{
  "hidden_size": 192,
  "head_dim": 32,
  "intermediate_size": 512,
  "positions": "rope",
  "init_std_o": 0.00798,
  "init_std_up": 0.0306,
  "decay_shape": "linear"
}
MLP neurons of a small language model. Each row is named by its layer, matrix (gate and up: input weights) and neuron, and shows model dimensions 48-111. Each number is 50 + 12 x the weight over its row's rms, rounded and kept within 0 to 99. A neuron's up and down rows have the sign that makes its largest values positive.
After each neuron's rows, "fires on" lists the tokens most often at its 100 highest values on Wikipedia text that the model never trained on.

L6.gate302:46 41 52 43 41 64 72 59 49 64 62 60 44 49 44 32 33 43 43 35 51 60 56 78 72 48 55 40 67 51 65 48 52 39 53 51 55 52 28 49 38 67 63 38 63 31 59 37 79 76 41 45 51 54 44 50 55 49 30 47 67 54 59 63
L6.up302:61 71 57 35 62 40 42 42 55 46 36 54 42 46 50 52 41 59 56 51 51 69 57 73 54 38 62 61 44 61 54 36 60 46 57 13 41 78 40 45 48 60 52 63 48 35 24 41 36 68 45 47 33 46 64 58 51 65 36 40 57 31 58 46
fires on: " and", ",", ";", ":", " |"

L3.gate139:46 74 51 62 43 60 67 28 54 45 70 53 48 39 58 33 64 44 68 31 45 45 51 27 41 57 61 78 46 65 34 51 67 64 59 46 40 62 42 38 44 56 58 51 58 49 61 34 55 55 56 43 42 46 45 31 49 14 32 64 54 55 52 37
L3.up139:65 43 62 48 48 82 78 47 37 67 69 57 38 42 61 43 74 70 54 34 48 57 71 52 52 47 44 37 34 58 59 48 47 70 61 30 59 47 70 32 44 53 52 52 32 48 67 54 45 66 42 27 49 35 66 24 43 29 55 47 70 72 37 34
fires on: " |", ";", " "

L7.gate242:56 52 54 52 46 61 77 41 42 41 73 62 43 59 48 36 38 59 51 89 59 56 53 54 48 44 31 54 67 55 43 38 72 74 60 48 53 42 30 60 44 46 44 51 37 67 28 24 43 43 37 52 46 58 42 37 35 48 57 63 57 46 43 60
L7.up242:55 33 45 74 44 41 32 53 72 22 54 45 47 63 58 42 42 46 71 38 52 60 67 37 71 37 60 49 47 21 41 62 54 51 43 25 66 67 50 66 41 83 35 48 46 48 62 43 59 48 51 76 57 46 46 54 64 48 51 55 44 39 64 54
fires on: " of", " the", "or", "overnor", "b", "'s"

L7.gate1:46 55 39 38 67 26 60 81 51 38 58 68 62 44 42 48 31 29 58 52 68 60 60 45 57 45 78 41 44 43 57 43 50 51 63 28 40 40 46 28 49 51 57 67 50 41 71 47 69 44 41 65 34 52 41 61 27 32 40 51 46 34 65 37
L7.up1:59 48 58 60 34 62 61 35 65 57 43 46 69 34 68 25 36 46 53 48 46 48 31 54 50 44 71 23 64 50 40 47 51 45 54 43 41 57 43 62 45 37 28 46 55 30 44 43 35 34 60 73 44 73 49 48 42 51 38 60 46 63 61 67
fires on: "en", " gen", " Gen", "ac", "iss", " equ"

L8.gate193:62 52 47 44 50 52 61 43 55 38 40 46 63 41 58 36 73 48 55 49 28 24 60 56 42 41 21 62 60 37 57 48 69 49 49 66 28 33 64 36 67 48 42 54 43 69 63 71 40 44 53 32 67 70 44 45 43 26 41 50 46 41 48 41
L8.up193:47 49 53 18 40 56 58 52 39 44 35 63 42 61 31 43 50 51 64 49 55 47 57 46 48 40 58 71 39 52 62 56 30 52 63 43 47 28 56 49 55 47 71 43 49 42 71 42 56 33 44 56 48 41 71 69 48 58 44 38 55 59 38 50
fires on: " con", " c", "'", " w", " f", " ex"

L6.gate443:62 54 44 52 50 56 44 39 53 44 73 48 26 54 39 38 45 66 45 58 42 79 71 39 46 56 20 45 60 42 58 43 33 29 51 63 52 53 61 63 55 37 67 48 35 53 46 58 39 62 56 44 48 59 60 52 44 47 33 45 41 50 13 51
L6.up443:57 49 46 54 67 52 41 43 64 54 42 69 59 40 20 51 32 36 58 27 66 58 31 47 58 66 48 71 42 45 50 71 50 56 39 66 36 47 47 44 45 27 58 29 54 72 58 70 28 41 72 21 42 74 63 37 32 49 57 64 46 38 51 50
fires on: "it", "m", "us", "g", "ug", " ("

L3.gate38:37 50 45 43 65 39 40 66 21 62 56 48 63 53 75 48 44 32 31 28 53 63 39 49 52 55 53 44 67 51 45 33 52 52 56 39 59 66 48 41 47 47 38 54 65 35 43 30 37 43 52 51 55 38 60 67 61 42 72 45 22 63 63 63
L3.up38:53 47 50 53 59 54 55 55 63 60 52 58 52 45 61 57 58 59 42 53 49 42 32 47 29 40 44 45 50 61 65 64 59 60 52 50 54 50 70 39 76 50 44 67 44 59 55 52 41 43 43 24 43 53 36 42 56 69 52 42 61 52 61 57
fires on: "ied", " played", "ong", "aking", "ed", "ing"

L6.gate266:37 63 29 52 39 60 56 68 56 49 47 54 50 61 58 49 83 68 44 39 33 52 53 49 47 35 37 67 37 53 45 48 44 76 40 45 53 45 63 36 57 64 50 38 29 36 61 50 45 53 76 39 46 64 64 47 35 41 48 53 46 48 57 37
L6.up266:44 38 35 44 68 55 42 48 44 43 32 37 41 50 32 26 36 50 67 51 68 30 70 40 45 37 44 42 55 57 64 45 56 55 64 46 37 37 58 76 43 67 23 81 60 34 69 35 55 47 64 47 47 55 55 81 47 52 54 62 62 42 63 31
fires on: " in", " for", "y", "ip", "b"

L7.gate82:42 47 50 27 61 40 60 23 52 48 36 33 40 45 58 53 37 63 54 45 72 68 46 50 43 49 44 54 54 59 56 25 61 33 62 48 28 38 46 39 56 43 46 36 35 43 45 42 62 51 54 52 43 57 47 70 38 52 54 62 46 41 57 57
L7.up82:51 52 43 53 56 38 49 47 65 69 40 45 48 35 58 20 43 58 51 71 69 44 62 43 41 40 39 48 36 37 37 50 52 53 60 44 48 52 47 55 39 75 41 48 52 57 47 65 55 48 33 49 40 44 25 32 36 62 58 55 52 59 47 43
fires on: " b", " t", " ch", " ex", "ch", " r"

L7.gate467:63 74 44 45 50 38 58 73 21 79 49 54 40 53 56 53 43 70 61 34 57 32 48 60 55 34 51 39 16 48 45 53 40 33 60 61 33 50 75 35 26 28 49 35 27 47 63 56 37 39 54 28 51 39 44 47 55 51 67 46 43 45 35 45
L7.up467:69 54 63 30 79 52 61 43 43 35 36 72 40 59 36 58 36 64 61 49 41 46 52 57 57 57 48 58 33 33 46 33 61 53 52 48 61 23 59 45 43 47 58 51 50 58 50 44 57 41 58 40 57 59 60 51 38 75 63 52 55 42 66 36
fires on: " dis", "ut", "al", " le", "F", " "

L8.gate213:40 32 37 47 42 38 49 49 62 42 41 59 66 56 59 41 29 61 58 44 66 68 45 64 59 59 53 48 36 47 69 65 64 49 61 52 37 55 41 52 25 76 71 50 44 52 69 72 47 54 33 51 45 45 47 57 54 57 71 15 41 59 38 50
L8.up213:47 62 49 75 67 45 45 66 32 49 49 47 43 37 52 58 40 62 42 29 26 25 43 67 63 56 45 19 57 49 64 63 50 54 33 54 65 48 51 45 43 49 49 47 58 46 74 62 66 63 56 66 61 52 58 73 52 38 49 56 47 57 54 45
fires on: " h", "-", ",", " sc"

L3.gate126:32 52 44 49 54 47 34 28 39 33 59 67 52 53 31 49 60 55 84 41 66 30 55 68 49 68 49 42 44 48 55 65 46 48 48 40 50 62 59 29 47 40 29 61 69 56 25 24 54 56 53 70 51 55 58 49 28 52 39 60 56 70 72 39
L3.up126:27 54 66 51 55 50 43 58 30 40 40 43 42 51 52 45 48 52 48 41 41 40 54 43 42 62 73 35 47 14 47 42 37 59 24 38 50 36 37 34 48 75 58 60 28 25 48 37 62 64 47 75 49 40 56 44 45 53 43 50 48 61 45 31
fires on: ",", "ed", "h", "w", "-", "olution"

L7.gate355:24 56 41 29 25 53 59 58 33 58 51 53 50 72 35 48 45 23 52 47 64 66 46 69 38 55 71 60 52 55 33 47 46 55 55 32 61 67 63 40 55 65 52 45 64 56 59 59 54 54 50 46 26 45 50 49 49 36 71 45 53 38 64 44
L7.up355:45 55 58 65 45 61 45 29 57 60 54 68 41 47 51 53 50 43 30 56 44 49 55 35 22 47 36 53 54 39 30 34 61 31 59 32 59 47 38 60 56 57 53 69 53 77 36 49 57 43 31 45 44 63 22 27 50 56 32 54 48 46 56 56
fires on: " G", " R", " B", " M", " St", " O"

L6.gate96:59 42 49 50 49 66 48 40 55 56 54 18 41 42 59 48 59 55 42 51 60 59 63 47 71 47 56 46 54 47 43 58 52 65 48 42 47 32 52 57 42 63 48 59 38 49 63 36 66 57 55 67 68 59 81 57 56 54 54 41 62 47 46 41
L6.up96:67 55 39 69 47 46 80 33 48 74 64 49 27 66 46 60 67 41 51 75 48 55 64 61 33 46 27 56 61 45 58 67 60 23 66 61 29 55 42 45 65 45 52 48 49 50 56 48 70 54 31 43 45 56 62 51 33 47 41 58 76 62 29 29
fires on: " |", "|", "m", ":", "el", "k"

L8.gate241:50 46 46 46 75 45 48 44 59 37 25 73 48 66 59 55 46 55 47 56 41 35 53 42 43 70 54 49 77 48 42 45 46 25 57 44 65 40 67 55 49 51 45 47 50 51 47 47 66 44 40 35 51 56 44 63 45 42 52 61 40 53 25 75
L8.up241:44 60 28 50 62 27 55 44 41 60 34 39 45 43 45 80 37 51 48 66 25 64 54 48 60 56 41 54 34 39 48 53 31 58 53 47 51 53 43 67 37 38 63 56 47 59 16 47 67 36 59 49 45 56 53 47 50 47 46 49 40 40 77 66
fires on: "h", "f", " Wh", "gh", "c", " career"

L8.gate201:61 38 31 47 49 35 52 64 44 43 57 56 51 39 46 51 59 40 67 46 38 65 29 19 46 34 34 63 62 54 50 53 55 43 58 59 47 61 62 49 54 41 74 59 48 42 52 58 55 51 65 76 47 48 51 55 48 43 42 40 55 65 45 71
L8.up201:56 26 29 34 58 69 42 43 49 65 50 69 29 49 60 38 64 59 62 44 56 69 59 31 36 58 71 48 52 36 36 58 54 58 66 28 66 45 60 41 71 35 59 52 59 53 49 49 73 52 64 51 49 37 54 50 54 39 49 47 36 58 57 45
fires on: "-", " United", " |"

L3.gate78:58 42 70 56 54 58 39 67 38 52 60 47 48 31 42 44 64 35 34 37 31 55 48 72 54 75 36 55 55 49 42 69 40 39 47 64 43 52 68 66 30 55 51 61 24 58 37 47 63 37 56 63 46 42 37 71 50 54 32 38 50 48 65 62
L3.up78:50 45 62 54 27 47 55 43 55 50 40 27 43 42 54 51 38 40 45 49 29 64 46 41 43 37 52 48 49 47 60 51 58 47 39 50 61 57 53 67 67 40 63 80 39 48 45 58 71 49 34 42 53 48 50 66 67 47 47 50 58 51 64 53
fires on: "th", "en", "ree", "n", "ount"

L3.gate337:43 43 51 47 41 54 44 60 48 30 51 77 45 59 44 37 20 56 46 62 34 43 50 59 27 46 57 60 43 47 50 63 40 52 51 66 40 53 49 48 53 55 45 55 38 67 48 50 49 63 65 41 49 62 50 55 62 65 50 53 48 63 32 70
L3.up337:62 59 35 41 56 62 64 51 53 57 64 58 68 28 40 55 69 44 39 36 59 48 46 60 53 44 50 68 57 28 46 70 36 66 30 63 38 47 54 54 51 37 63 66 44 32 56 44 61 29 32 48 37 50 40 44 38 52 39 40 41 50 51 45
fires on: "ed", " ent", "g", "id", "t", "it"

L7.gate373:57 53 36 51 39 63 58 54 53 54 27 48 50 72 50 46 44 56 61 46 43 55 35 56 46 54 45 56 51 62 44 43 47 50 47 58 61 70 47 35 43 63 52 74 52 45 42 60 53 52 59 43 44 37 59 50 31 42 26 37 81 49 31 47
L7.up373:34 39 50 61 37 51 48 70 39 37 43 41 58 60 64 61 57 54 57 46 50 55 76 34 53 41 53 43 36 69 59 47 73 68 57 63 62 44 46 39 44 46 42 64 32 31 58 46 53 33 81 25 36 41 48 48 47 50 44 64 60 34 62 49
fires on: " B", "r", "or", " for", "B", "b"

L6.gate14:64 56 62 59 52 66 51 57 38 65 52 57 48 38 59 57 56 31 58 47 47 34 67 46 50 60 52 46 71 54 59 36 49 54 53 61 35 59 50 49 34 63 29 42 55 29 49 55 73 68 63 39 42 73 52 44 53 43 28 34 38 60 51 56
L6.up14:52 36 47 43 49 34 45 52 70 63 53 50 67 45 59 40 40 49 41 41 49 58 74 35 62 36 65 27 44 49 44 24 54 36 42 50 36 60 48 54 52 69 48 59 53 63 38 27 53 54 46 58 44 80 57 67 39 91 50 43 62 51 49 59
fires on: ",", " and", "are"

L8.gate73:55 30 39 55 68 33 64 56 48 41 41 40 54 66 53 30 50 33 61 52 28 46 48 59 42 43 41 46 71 42 41 55 19 77 51 51 48 47 68 50 40 55 60 52 52 64 44 41 20 39 57 50 64 49 54 42 50 42 75 38 62 68 53 51
L8.up73:78 85 51 76 42 37 67 65 49 66 48 44 63 37 73 53 40 75 53 30 53 45 66 41 54 50 41 31 48 46 49 63 36 37 39 28 47 59 62 33 73 55 47 29 61 51 51 38 72 51 55 33 63 36 34 52 55 52 45 23 58 49 48 52
fires on: " n", "le", " cre", " y", " pre", "inc"

L8.gate382:37 52 37 41 44 49 52 56 35 63 58 40 45 56 31 45 63 45 49 61 65 70 29 45 55 40 46 32 49 51 60 45 25 35 48 43 45 46 49 69 17 59 78 61 48 37 75 61 59 63 54 45 75 63 44 54 59 52 43 57 75 45 66 46
L8.up382:62 38 54 43 65 46 58 50 50 49 51 34 30 34 39 57 67 34 32 27 44 78 56 46 49 47 54 37 41 54 48 43 46 39 49 56 54 59 45 45 63 82 43 49 58 50 37 45 36 46 58 41 57 50 57 33 50 39 54 45 52 38 66 57
fires on: " w", " He", "h", "w", " W", " e"

L7.gate141:47 32 54 58 64 46 71 54 42 47 55 45 56 54 49 61 64 54 65 40 48 59 42 47 51 58 58 43 73 45 52 54 80 90 59 61 57 37 44 50 50 45 54 33 45 33 34 34 71 49 40 41 32 57 47 47 55 57 34 32 47 51 47 35
L7.up141:88 45 34 54 60 57 69 41 67 64 53 49 60 63 45 57 66 66 61 69 39 56 40 62 39 51 54 31 61 43 52 48 71 52 34 53 45 61 67 33 46 51 65 52 52 38 38 35 39 36 27 49 35 52 59 47 50 52 47 45 58 31 60 53
fires on: "m", " |", " and", "ol", " or"

L6.gate237:47 65 39 58 62 49 63 67 58 48 37 36 66 46 62 46 35 47 63 51 77 44 59 39 51 51 63 32 71 42 52 59 60 52 44 41 65 50 28 47 29 43 36 28 48 47 62 71 58 60 45 47 47 40 50 42 57 52 50 59 51 52 52 39
L6.up237:73 47 31 62 33 47 64 31 54 58 47 39 62 40 57 47 20 41 52 39 37 49 47 48 66 60 46 62 44 62 39 55 49 64 54 43 68 59 47 36 30 45 38 46 52 39 38 53 50 59 38 57 62 41 24 34 59 38 26 45 51 57 59 31
fires on: "===", " (", " |\n", "ap"

L3.gate161:53 56 26 56 71 67 75 56 44 48 53 70 68 62 44 56 42 35 41 45 45 29 51 55 46 51 58 83 34 51 71 44 44 59 44 48 51 46 47 64 46 56 70 50 65 47 38 40 46 57 20 37 48 41 36 61 32 59 50 65 54 34 36 47
L3.up161:61 41 47 15 52 35 59 51 60 47 56 57 49 16 51 42 55 49 46 53 35 49 43 37 76 59 47 61 54 55 53 52 45 39 67 33 57 97 42 47 38 61 54 54 47 46 47 54 44 46 55 51 46 34 41 59 60 30 63 37 45 57 49 49
fires on: "ast", " west", " East", " east", "ross"

L8.gate323:48 52 48 36 61 22 60 56 54 55 44 37 55 60 47 56 75 43 57 38 67 59 43 54 52 47 65 65 52 52 39 50 62 39 28 38 37 38 48 42 48 58 54 54 49 38 53 57 69 47 46 45 57 41 56 33 48 66 51 68 60 50 46 93
L8.up323:32 47 51 25 79 61 59 54 38 54 52 54 55 65 41 57 51 35 61 41 46 58 61 59 53 41 28 47 49 50 60 61 47 53 47 58 59 45 56 35 64 66 39 43 54 48 51 41 49 40 51 26 61 50 51 46 49 55 30 32 58 72 61 43
fires on: " w", "w", " W", " prom", "ew"

L7.gate449:53 43 49 49 46 75 63 43 49 62 56 53 42 55 49 55 46 57 48 33 57 46 54 40 53 14 62 44 56 55 44 48 42 44 42 51 29 49 46 47 63 48 60 34 62 53 60 43 58 35 64 35 53 72 58 26 23 28 43 56 63 44 55 48
L7.up449:47 32 50 53 35 59 57 58 53 43 49 35 51 62 52 64 47 42 55 48 55 56 67 59 42 48 63 44 49 43 40 44 65 52 45 61 48 44 72 48 45 30 90 35 41 54 48 43 62 62 72 50 46 53 70 41 21 44 66 43 48 55 49 60
fires on: "v", "our"

L8.gate250:66 60 50 68 58 66 51 48 39 65 42 61 48 51 55 50 53 40 56 46 36 67 48 45 64 56 53 35 50 44 48 26 36 56 50 18 57 47 32 44 44 25 44 19 49 56 47 62 42 54 43 56 37 53 60 36 43 66 55 52 36 25 63 39
L8.up250:53 49 65 52 63 37 59 45 45 46 30 52 50 50 30 48 48 64 54 45 40 37 46 75 67 57 58 42 37 59 39 64 68 37 50 70 57 79 60 25 39 53 55 67 34 38 66 50 43 66 50 56 40 39 50 32 06 75 47 53 42 43 57 47
fires on: " dis", "is", " sub", "ut", " j", "y"

L6.gate214:48 35 57 46 31 56 54 57 55 51 44 62 43 37 41 63 58 31 49 34 54 62 48 65 41 35 36 43 66 45 61 77 48 55 46 46 47 44 52 62 75 58 68 45 67 55 48 38 51 56 51 45 28 44 39 41 73 59 56 53 48 50 24 60
L6.up214:76 63 46 49 55 59 22 67 40 43 44 49 37 59 57 44 63 41 66 55 17 62 19 55 58 51 44 34 65 35 45 48 48 57 38 52 45 43 38 65 40 43 44 40 58 48 57 78 40 53 38 70 45 41 50 61 43 47 71 43 59 58 81 48
fires on: " he", " res", "h"

L6.gate221:48 71 37 55 34 51 70 74 42 63 44 66 42 37 63 44 26 56 81 48 55 46 28 48 62 56 53 55 46 29 57 33 67 39 48 66 40 54 66 49 44 44 36 33 47 52 54 58 43 35 39 45 55 45 44 42 40 41 71 53 47 51 50 58
L6.up221:34 53 30 50 45 46 29 39 60 38 44 30 57 50 38 48 56 38 50 43 44 54 57 39 47 71 55 57 73 66 42 59 41 44 36 42 36 51 58 66 48 54 31 62 60 55 64 49 57 48 39 82 18 21 41 57 23 37 49 50 61 45 36 55
fires on: "-", "it", "ment", "ed", "per"

L7.gate357:49 52 44 70 39 32 65 51 59 43 49 57 52 56 62 47 52 43 31 43 62 67 45 73 50 43 46 59 55 59 33 45 28 43 59 42 37 48 47 31 72 35 50 42 43 57 54 71 41 77 57 57 41 47 68 60 59 51 32 45 52 50 58 48
L7.up357:33 59 49 71 42 54 40 57 57 51 56 42 40 49 67 57 38 58 56 44 53 46 37 58 67 64 44 47 60 51 52 35 48 47 55 50 55 31 64 39 36 45 32 54 41 61 61 33 37 68 54 52 41 47 71 58 69 65 39 36 43 69 29 55
fires on: " st", " r", "st", " St", " sk", "k"

L3.gate254:40 54 23 83 49 52 54 33 42 49 33 52 50 48 51 36 43 47 51 24 54 39 64 53 47 67 56 31 43 61 69 56 42 63 43 71 58 66 47 55 46 59 76 52 60 43 42 47 57 47 72 64 14 25 58 59 53 56 69 61 61 41 52 21
L3.up254:56 40 74 51 47 45 56 52 34 59 30 59 51 52 66 55 49 31 63 40 57 52 67 47 32 57 47 56 54 54 37 60 51 45 51 80 61 62 54 64 48 54 64 52 26 58 52 50 58 64 38 54 61 61 30 57 49 55 29 54 40 16 32 58
fires on: "as", " act", "act", " Man", "ct", " organ"

L7.gate316:47 53 49 51 35 55 45 64 37 36 49 53 56 44 37 47 62 45 57 44 51 58 39 20 45 56 34 61 61 12 29 57 41 31 68 57 41 46 41 53 52 64 74 38 60 33 61 48 56 57 54 32 52 69 47 44 51 38 37 38 34 46 63 44
L7.up316:40 65 49 55 35 51 52 58 48 30 70 54 47 62 42 57 52 66 36 41 47 43 64 34 48 40 56 43 47 45 50 65 82 47 62 44 48 41 58 50 54 40 76 51 57 46 73 40 39 59 48 29 44 48 62 65 41 40 52 54 39 21 34 37
fires on: "-", "\n", ":\n", ":\n\n"

L6.gate325:32 39 51 47 50 42 48 50 55 60 69 51 43 44 50 54 61 45 66 55 51 55 69 50 60 89 48 57 63 50 32 45 28 37 41 61 72 47 61 50 20 33 47 62 43 78 61 46 62 38 76 56 60 63 20 27 56 50 35 36 57 52 36 54
L6.up325:49 43 63 24 71 55 43 47 63 73 33 58 36 44 40 51 69 48 50 50 67 69 47 37 54 59 53 60 61 67 50 33 40 59 63 43 45 43 38 76 57 41 81 60 58 77 56 53 50 40 41 46 70 78 36 39 59 52 31 49 61 44 33 48
fires on: "-", "l", " b", "m", "e", "0"

L3.gate469:51 61 55 69 47 19 55 54 52 27 31 44 52 43 25 51 43 39 33 57 51 52 73 42 45 39 54 63 37 46 39 54 59 39 54 44 35 51 62 75 56 35 72 62 55 43 56 64 53 62 46 62 47 68 43 54 35 61 61 42 62 59 59 43
L3.up469:54 46 62 47 58 55 54 41 60 40 35 57 53 46 45 32 57 41 60 66 46 44 51 50 56 52 61 45 49 74 30 49 40 56 46 48 28 59 52 26 44 68 49 64 42 49 77 34 52 53 60 41 38 37 51 46 14 79 54 35 35 51 42 56
fires on: "le", "ay", "ly", "ess", "s"

L6.gate388:34 66 57 45 65 55 34 62 42 37 59 35 32 49 42 68 49 43 51 40 65 40 44 32 29 68 35 33 47 39 32 46 49 57 43 49 43 35 54 53 46 71 53 49 48 53 62 44 47 68 59 42 43 59 50 79 32 54 40 56 35 44 49 44
L6.up388:35 43 63 65 58 35 57 49 50 27 57 46 44 51 29 73 37 41 55 37 53 40 41 44 39 32 49 30 50 62 46 58 36 61 46 54 74 64 50 55 60 52 68 47 47 52 41 63 73 55 45 57 48 61 58 30 58 45 35 63 64 41 36 56
fires on: ",", " to", "-"

L8.gate483:67 61 59 58 63 31 69 41 47 40 54 49 69 43 50 37 61 66 46 41 67 44 59 28 33 55 65 54 40 45 41 51 36 53 68 45 47 42 31 34 47 50 76 31 29 53 50 37 52 48 50 46 61 56 46 61 45 39 61 45 44 55 54 66
L8.up483:50 41 62 60 54 68 61 68 65 54 71 38 43 44 34 43 74 41 41 34 57 51 45 47 53 60 65 71 45 63 43 64 54 45 48 44 54 49 62 58 54 47 58 42 38 33 61 54 58 43 33 58 60 65 62 48 53 65 49 65 51 35 46 88
fires on: ")", ",", ".", "),"

L7.gate278:36 44 52 55 65 42 55 51 53 59 55 63 50 51 45 22 66 48 40 52 94 58 45 46 50 52 49 69 73 60 51 65 46 54 45 26 64 46 49 21 53 52 45 46 36 50 55 59 38 56 43 38 38 46 49 72 60 57 47 61 60 45 51 86
L7.up278:40 47 69 66 47 71 47 39 31 52 54 34 69 40 50 68 68 47 59 37 36 45 35 34 56 22 37 57 48 61 44 57 50 62 74 66 41 54 53 40 73 61 56 53 37 51 75 39 47 64 60 30 48 46 52 65 65 56 37 53 61 49 30 56
fires on: ".", " st", "b"

L6.gate23:52 57 58 42 55 47 55 52 37 33 48 58 66 53 62 39 20 49 62 63 41 50 45 51 33 74 46 48 38 50 59 43 40 48 39 55 64 41 41 71 44 38 60 60 46 55 55 36 48 31 74 49 58 48 48 31 40 45 59 42 43 39 46 48
L6.up23:39 68 29 59 40 34 69 45 60 35 50 41 40 31 22 55 33 50 62 55 67 50 47 42 56 28 46 57 58 40 47 51 48 50 40 65 69 54 66 55 48 72 44 71 24 41 60 52 63 48 27 51 54 52 61 45 64 50 34 79 55 34 63 57
fires on: " such", ":", "est", ",", "st", "ult"

L3.gate39:43 33 45 67 69 24 51 45 53 67 51 65 39 70 41 24 53 67 62 54 43 52 57 71 63 66 66 48 42 49 72 48 41 51 45 53 32 42 36 54 41 44 48 52 43 67 41 71 62 48 68 50 73 46 21 51 52 56 56 34 34 43 39 38
L3.up39:61 36 49 50 48 56 27 42 60 75 51 62 47 51 30 44 58 17 61 69 51 32 55 61 42 45 33 85 53 58 46 41 60 26 38 68 47 51 55 48 54 69 57 43 31 41 61 47 48 69 71 55 72 69 40 59 51 40 50 75 41 49 51 36
fires on: "e", "ve", "-l", "pe", "-", " De"

L6.gate91:49 37 27 59 46 20 72 57 43 54 33 38 65 49 54 50 64 38 49 48 56 46 44 65 42 53 62 44 49 63 47 46 66 58 53 48 28 22 57 45 43 53 27 56 28 42 46 43 50 18 57 34 61 53 55 49 58 62 35 45 23 59 73 44
L6.up91:48 63 46 46 51 43 58 45 42 55 62 47 75 45 32 38 61 34 38 51 31 52 46 40 39 57 44 64 57 60 49 72 58 50 52 36 49 68 54 53 52 60 63 54 72 43 34 39 29 47 48 38 49 75 51 85 56 63 41 42 55 57 62 59
fires on: "==", " =\n\n", "id", " World", " long", "i"

L8.gate337:24 50 38 22 27 51 47 44 12 43 46 63 51 66 51 50 50 29 50 30 62 53 48 73 35 62 57 45 57 64 43 48 51 47 63 21 52 55 66 41 44 27 31 36 62 53 61 65 45 49 46 54 41 71 19 65 53 57 50 57 49 44 42 46
L8.up337:41 51 64 46 68 64 59 32 57 47 71 45 48 68 41 48 58 61 47 33 56 71 69 46 36 45 15 59 40 52 56 64 67 58 54 27 41 43 52 42 58 59 46 55 53 67 54 31 82 48 44 49 38 54 23 55 39 61 61 53 53 75 59 42
fires on: " B", " T", "B", " M", " b"

L6.gate264:41 39 52 52 49 64 61 65 30 53 57 38 60 38 43 45 33 57 52 54 41 46 49 62 74 52 52 31 69 39 51 33 60 47 46 38 24 40 45 46 55 33 68 55 58 36 49 41 47 29 54 66 59 58 61 48 52 40 62 41 56 57 34 52
L6.up264:52 48 59 48 29 52 32 49 46 60 43 28 36 61 61 52 42 43 38 33 50 65 54 48 56 28 57 68 37 38 37 63 33 54 55 35 61 52 35 57 62 29 45 58 26 48 52 46 66 52 56 41 43 83 51 50 60 53 44 35 28 69 66 63
fires on: "r", "n", "uff", "em", "om", "en"

L7.gate289:57 74 59 34 44 50 38 48 65 43 52 48 52 41 52 54 56 35 55 43 46 53 29 58 38 50 56 31 58 51 72 60 54 49 45 46 46 37 42 74 59 38 44 30 58 49 52 52 38 52 45 48 47 47 57 58 52 70 56 36 59 55 74 37
L7.up289:41 57 69 60 43 66 47 37 61 42 48 67 40 49 16 58 46 55 54 39 45 72 77 28 59 51 35 62 39 32 42 46 45 69 59 51 77 46 52 43 50 42 80 44 37 65 35 59 57 40 77 65 54 41 62 34 40 48 56 49 57 42 38 42
fires on: " (", ",", " |", "p", "ood", "ark"

L8.gate129:19 36 56 51 47 51 51 51 55 46 50 56 36 54 39 56 36 44 51 50 61 51 56 59 47 56 59 46 54 55 59 41 52 44 38 38 45 41 52 47 42 65 44 42 37 49 41 53 55 63 43 61 53 86 72 40 55 36 43 54 24 39 39 27
L8.up129:40 58 40 67 40 39 41 60 36 35 47 39 47 42 70 56 60 74 51 48 77 56 61 56 56 75 63 40 53 35 51 53 45 46 48 62 73 55 41 64 54 82 28 47 49 52 42 47 63 60 49 58 47 41 37 40 50 42 48 60 54 52 65 39
fires on: ",", " of", " married"